From a checkpoint of a small transformer trained on Wikipedia: attention and MLP in parallel, a variant of Adam for these matrices.
MLP neurons of a small language model. Each row is named by its layer, matrix (gate and up: input weights; down: output weights) and neuron, and shows model dimensions 0-127. Each number is 500 + 50 x the weight over its row's rms, rounded and kept within 0 to 999. Numbers have three digits each. A neuron's up and down rows have the sign that makes its largest values positive.
Before each neuron's rows, "fires on" lists the tokens most often at its 100 highest values on Wikipedia text that the model never trained on. A number after a token or word is its count.

fires on: " he" 58, "-" 13, " " 8, " she" 7, " it" 6, "he" 4
L5.gate1742:478427506386573508506675530515578654550547458569520498497489497445527420456510544563528544519539513514484498465535532495443454459517527522409509465537522391492537542550471555519520521439504471472486645382497418559486529477474464474541495552515532533486490457525517466537396373489558542547510474513566409515493428477499565450487539365500547590453509488480604562454437598449569571546401
L5.up1742:500542520534523521572573481458558503559470457539534575431514473464551459468529531514569569466577456495608500508482438456514554500439525536513467474559552512479519560477563489500542559469513500550560503421453526486508484448527504440369462389443424473458503504386428604534515395553482476592514426536481504465524508527480588539586536577498442474536448509452534425562474495527447491519470
L5.down1742:443473589526485501555594496494453543503480499529559449499561502497559506540465511514579461544542445528479535549460545512466483501519459521495568476522537453446496550504524492505503548496556465469522561423403485440484441454473559590502465544485566496489441474386431474486450460543608566476463420544474435510518514502595420474467478456472535542495495479478585475448536496401685504560445

fires on: " to" 22, " would" 13, " may" 8, " often" 8
L2.gate1228:496600556477495460516450417647493531510435443508504562473543514533401448404502507552468517470574551481480549521424544473480427542457566463512336565473468479472416584425499427609530476497535540507415440469521557504546440513542529448607476474410372554507480408403522461614568442535593440530431543390569523495516472488547488527449504479425449473521547495501557474459488413475542575435493
L2.up1228:605439464428515414517519561476470518506443491496541515564500477497485595438567514474424421412481500487390509540532572499461446540390438467510553499556469518505536545576516504540471491387502495462451479462541514538550533395533471502510506605537486480513484508526461524529496497590465449505494558512501425511476478466548468517445501460439573463518547465528511528576490454578543463590492
L2.down1228:396452555480464490462449549455514503534512367504489526453526577515528436476419533485576516513544474483482465461377546522589532519478576569484491494492506574487466476515596482468428525539467458484547467539496558340540546476486421599402459454513433505470396571585530529592532544538466527498441540586412459525594502526516560476471516567490482526522521489538506453503504495572502552428422

fires on: ":" 87, "y" 4
L2.gate1346:576521497492491540507569526532549535507436372447515451485455541470460443528459534542424440472492493566542451465580533587472477497484512488575539544540564507490419342420405429452455496403539432485464583613562569496461498515524548536479529517435468637420530526535413556498376490544548527404508460451513545447524449457574532434512393556487455561575470471424511552460477516403484485529502
L2.up1346:508457560469552462542591456568409483444385431559489554544569493510451561510555495489460495561475531546439435525567425566479534496591541463433587463484486519505543445495452487474571450519497477423470448478426530533556492475598573515521483488490442471382549656526474613484401515464445450497529469502553401466566457512450491557475571489527587478468607504489510443489484545487541579568506
L2.down1346:498473562494467573539480520479585465549580450505498472436446486457523510413481499522497490484461467421486564536479632461525495438489534458516530571476561569553466454469521564454449504437538478544458596516470511571517525437496541509408525557516475580430479480410514475501478450560537493579506460509418577496537465547475536519517478518586542519539411555514469516449448478575492520440463

fires on: "ow" 18, "ity" 11, " Report" 7, " not" 6, " was" 5, " is" 5
L2.gate1723:559453602479497421427411432495528428567411456477554500462571443556476504537448478430401516542417547514474519528557440508471406538568566456520568583463497541478540494456497467478542579426577431417466586569512516540482458475524547469585463520579504488464511543478485557484568503521529550499518419473414506471441560517479476427385502489533466542529470389516457418486481623524618528607532
L2.up1723:464485486555563419462518487465608455522481546502388504542433466461535485503538547560457492466528523480554561490402522504506481527468529508485510482518443497473532510498523523545575466526482454408486473467459541475516502543370550490481580475473484563459450437469466484611565477528503471537345497605476512496481509419535580519465580436548436463450492408414544496457428478457480602470489
L2.down1723:441419480532520479486506502401523503566482458570508462524512406447539581453532572464443565571590496440496493455408493580463446416521618538506458465583477420496551478503414478419593508471564450488550490538572470575472475468495530548567476521399409494496456509471449528472569537449522451486538554538483444471470553426534408460479527463563463561501488616461509432475542608390443565456386

fires on: " in" 45, " for" 10, " within" 6, " of" 5, " during" 5
L2.gate1640:503403532542568425559397545544531595414475460371442499492418461499473537437561506506507469466431555446447442532544454507518508463426556605426482393483454513569506510390492367458502528516464453573500537529542512557424631461513454466445567490515541464504499505492394612527437383555544484416552507493453558591486515444449365494433464484533576555471526519469513510543546555527435499492445
L2.up1640:442523597471507477513393514475423426542509568521466573435529440480542565446528536483561529550506471415476487509584442487507529526428432427594474534496543421479548492459445523508477569474525513473502489490570606473446494481489477443433493565622493509524586470505509517583470504485530532441473426586468528547544553440385359520427513526543477525525461454467460557546484504458386546525509
L2.down1640:508375559517615465460493521507538499520530498452521486435571463466605452514579519446527434422525487531514473449503544519545578520468538499532576492462487473523551582512567521518488514559516550408530504545522468454507492445462548404482502475558533496498477386462538524500568523523506532357502572559480477415505474482436532576476484528493508548435578540498528599517514413412502535477460

fires on: " of" 43, " |\n\n" 30, "====" 14, "===" 4
L2.gate341:406440500545412299526437486615461505440534515542434435461491454546416519426595575504545451525442461517487428536411450517433504531406514547524488509529560545445497439389453473461413592480467506445478590581468534474584535405413484419504409540524477497495502511447495480537468443561479495498507369487521524529546521468421441515378498450548428493507477467544427402497562452489526607474462
L2.up341:489471635522439468492479565537465570567479428537475499542508518475426641491538492473533437515561420552581510527416464539507548531534531485461458434488533426504483552489474597516555556523537453533483425503460452504493453441615593484467544471502530550477483479459436465497464537517506431569459529555442511411468442579498452375609518537389573504449478594523455471451585479515466465463512
L2.down341:594500510478531511544474520515470465502522512491465502484553501533564469555511552497475518617441556483517352565472460508437584578514434449427533571556489508461417510478567581591589407611460478548427487459563544468493497407541493473489420544384485566482511441498516473427477504443445449546403513414482561499536396526458500475517473500433504462439492573496515552531502520394470500510625

fires on: " may" 23, " to" 17, " will" 17, " would" 10, " could" 7
L5.gate2007:433448447481435422493394555591498486484493464490430556496561531501519509455554444500566419465463497500410522532482518532448505529521540461462438540556383580543496486511529451605486526524416440413476479429525523580472532346442583505554488562484449546482498466461522543544587529591518469508533505502567465579557469513642458591479528497401555476493428402439535441553528484450525536517557
L5.up2007:547554531450527525512400524475528546507476468515403643530586490521490431533479476513499558528512552495438460400430531532539417476525445446408513421491425499460447488550476475551478569464550573457482487456503508513542483502515577597462420518588439510536536446476565564465538524518528458549536547442472474473506537406560461528538462532456546482515539425544523528552522479503606512501543
L5.down2007:431494510453547436511470553535474536529432386548507533523550482604452458454389429422514508465455517423396513490499483485482516463503526454532493504420471515578416427414548467488529580499443515464502563412432501436476545509551534581550493515559535576397466374493529439529482547537508490494533481451519549501519491513541555438583516477491544523512468532538506501504478484507587463537484

fires on: " of" 46, "ic" 5, "ional" 4, "k" 4
L2.gate2049:513450464401520471542472591526483476557507443543502521448521504443577391436510521583450552481560521509471396463568465532528495441491493568563487476525531493476472533534463468465466550476550534466531445491521468545539471453565485505459501524489449476640416558439505539562503472515541485465508497477459475492476560537433489496478377529468464399555452518529518476509464560553595454581461
L2.up2049:488545592485486506463478557425496436556477505575415377436572535521594525534522486525548489470476494576464521491480519465446531565526501565426424512541565489528505471489481525486394552570586569534541554484460480506463524464520433500454460523487454495477536441525474567502512499480436472458491497602457494518463441526464504506591558467473540558476521542489486538571546548581534501485450
L2.down2049:479527560433485498544371471598536498518486541492494452484565512504529545557523566449479506484466619508511487540421533448450437530451407552467463555535504492455480502552510542566432528485636531467490536422462386483545466583475549477555466489439437469508493474487501587523512426532498567603509485573411573530535476488436496580524596473448538525501553496464473531543524478549566466487493

fires on: " F" 89, "ust" 4
L2.gate1695:470415508521525463578551452450495505377531444623493478497524519508588459431504493506499530507537458502437511566586479500478496451506612532550513361480499455519518581527490575508493492541467537492541495508582572537400500513515555555496526537576580498461510526560550506444560474511480462545589408479503518451573556491406444469559530488631514488553465427500475502456478524540503523431444
L2.up1695:547489459543472375447480481500521490576541415599558562538433600478569568448531574438389495506384511482497433506444503532473425578544489509487552512492547462438500460541486400421470484460475487457469525523503561483573524522613503510555542583517477430524570514526497516532469381519471415502443418532470484366596403504524393560516609479473536435492573540440413565533509495555508479552492
L2.down1695:497521502458532538462445394399513516514538496562576552538488494541476474484464481386506507438536484569493556456510606481508530502517442561436437496523490543493600432455533428459457457498615527446582511565456520555518503506467522567486567482511518572559490608551556442435555397527506459422415447540511473493418552504557416482571580528506587566556410557508492481422537485413544535510549

fires on: " will" 26, " would" 24, " can" 17, " may" 12, " to" 9, " could" 5
L2.gate1706:481508569529531499401449469521621475448507423434490487461519513507405575464526550443446552539571595502510586435456511533573496523442532451611431430473501510476452531517514465534499556563504419480471485578527576510523492601505602551480567474503468536444462525424435605601586501551613504482478495509550539451440440505543601532504544588466459560610444545432504590460490548453535438498465
L2.up1706:464574496466593587483505460498495426485491467432492484508508524535399523459518512456454598621452521522478489363536557464446412522481462504541489525519377523503541499457500518552457487481501516582532430560424468542529583500487518532565537513508519508490466592478467488513526499462404567549434543414508551512575461461560496509442520530522525505491504404533456608445404492419497510431498
L2.down1706:413509479397458477445504566509590570464469464433571463546490484560544427475473469388535520515447542410481532453509501569532503498569509500539578574564444472568493538535463476530409529532521522488400518484432539568486417458510531544531551419582537492392389505491531485555434547584423522478460544485402495497535450495465508458531532532528444441480445465557544537537500466411462590607473

fires on: " can" 33, " would" 25, " may" 21, " could" 13, " will" 4
L2.gate1224:495633523475577459425495497454566487396470448460429481379430508526490510436548496486449477553531562558425551557540442446501536525513613487515492477475462472428493486454517390585519488550512476431449528535485467437534416522491498497469557480489426489502479388472450465560533503515503578467460483443493524550523480509491463464552548517438529585506522541518510426625504519529503559522460
L2.up1224:506520420451472466461520523470564496635471549565510482560557571484533552426471501665508448486547592429447557527529507439561491503492476507411429390532452636473462585536492565561490490518471516484539414505480491506453501523528520440586478532526521463522519492456574548506426545598539579562543557422569531518510566377536406479534484561451487471465423458529529489528524504529497465377536
L2.down1224:523511474457526492488559595582525589569498440512459502475512622524588499429420485574501421459427483461491529543555451490476469490401540493514526464493422506528443502496485416455472449525458470553519388484495468461478493410518535568437532377548552508513462449456563587503539507560511510548458591495499481526490389466549546497551510544387505469522548492469583507422503559428604541471465

fires on: " =\n\n" 24, " at" 16, " is" 8, " from" 7, " was" 6, " graduated" 6
L2.gate27:552428441560440439482526480477539520484479412575538453423492440512510469573407481522455487548476527555499420532495446636486483469541561488553563482487453536518449468447463471487474507542432510486561498551517495500513462523512479570494510480499447594404523530542558583506464483448509437410421536441448559521470451544505535423486476570481551444554527486447454454533440577546496432470467
L2.up27:506495458546434427411448425579466392556599415557498406454441508444543455514611561484464527485586527541493476532579534530497554521548549592536532435518526608485514538511531556513554510554504564544492472467435541590488394493497505500555563464451617542574420553575492540511556422472473515459463565531464503540478467495492498455470533429448456506512482555429568483573559513439485584397513
L2.down27:577436504562431477507463404525531458559473496519425460472470446538466608513522541401527491573534436532511475567495473458474519449457535454573567552499509515536499548458580514479582543564494501483553423488396543485504474497496563497419501435503485437547516468550621510478552483468506493408466586537564463544491482424484463495472515475515512475497463478546524410536510564548524559493480

fires on: "F" 49, " F" 29, "f" 21
L5.gate2012:540468515558552485425480426530419539504482482559566437555510539477571540492537554481534460495536540458444576461478460541477436475514462480523507489505504530511510451529473426493552479474473528559528498574531418488548470480482541616466563521476505505469557448517544514566531524508487507399484478499482510550523468487550449571555482488570525447441516464496582482532453575470443525448589
L5.up2012:567487578518515517468458375473417542514553507540524445483493477397533521547532550414480508558519519415535544464502424611443445538494500536541472475385480456501516542400503432555465475544499492479489538486530488467496500443457538570480469547439539531491550491469521505555510618488450488413483465487465475577514499473566504505511543486571545477455571506497513496477497541467455509471511
L5.down2012:514320458548540556458416386478449563527569492496496473530472434481514528525494495441501529500477464553451558385490533456525490491485473612497441586532395467563543569445505426502490511520485549494570484529518449456508476434470474547538522581490511541386520499590624521537557543533491406505499545523403428514496454527545456493507572448508547464471500591541526496492483565509451513529618

fires on: ":" 98
L5.gate425:478469480501460574479525524421572506405489454546408528513469529519509406491475489465450463458500495487509538492505385442524445533493595520499599561538538593536569447510440513431526541486488432441387525589488581461478517504435448529413521529511506497537452614616438551395435378478512501472518541572492558446480433498536530507474499555473463573437548491450481535504464489550464526473455
L5.up425:485431572486476491481531442533505507466496508534445558552498460420578519496515584502518530486494499540554468434434509501548526563582546563472541606499509481477515479470503428502540448496470475502568609542468594538563607490487521472465569556463497526506457463469552542488453463407510633540461488565509463573449487531514494549469457551490512433529498471535433474407418507571447540449473
L5.down425:384526531489435570488553435501518473485483486534450528566490501461550472519449520459451484526501455518623439525497547474567482453428604471488506578461521535550493499528511454506494526494481497477424544539542549609482468490535520469411564485494415406502434554485475587503507428574496522499415371505464496526543411561493496577544539497529509391452473513472470455524484537571527578461507

fires on: " was" 42, " of" 14, " at" 13
L2.gate674:477479586493414390567423581474466526530496477539467414463472464402452432599539500576480511467477503535496472596474548488514454508496485574492527516529502589464512518436534555429546449403530493489499447490531543538541535396517494473445491518460432585545399486559502535475371549497429447506477501479419645460629407453518413448426453424506482497483409489436591449505500512634486544479602
L2.up674:432476542492480586483341611531435473597402418499465469456525451440471521458516527451580489640505441442496519441489445539511375400459559519409539579464523551544512533472434546509500540527556421500472498558495483515526459458500482473361438540473562459478472517426528510533462536451510469509502416577437495539457452431553499462515470522480485529578452422438583546510409475518469528413532
L2.down674:510455514451543484461404466453475412548547570528456402482441507478534531458535607505541594440434534508505527498541485566482472487367410558475510548597477594495541486475487598489446515434546577428463525523537493511566555540439585453523553511476522479526517443418539487497522458480445590433466449396465534458541497419429493574497507548491537514476477512444545464475400484479447584510555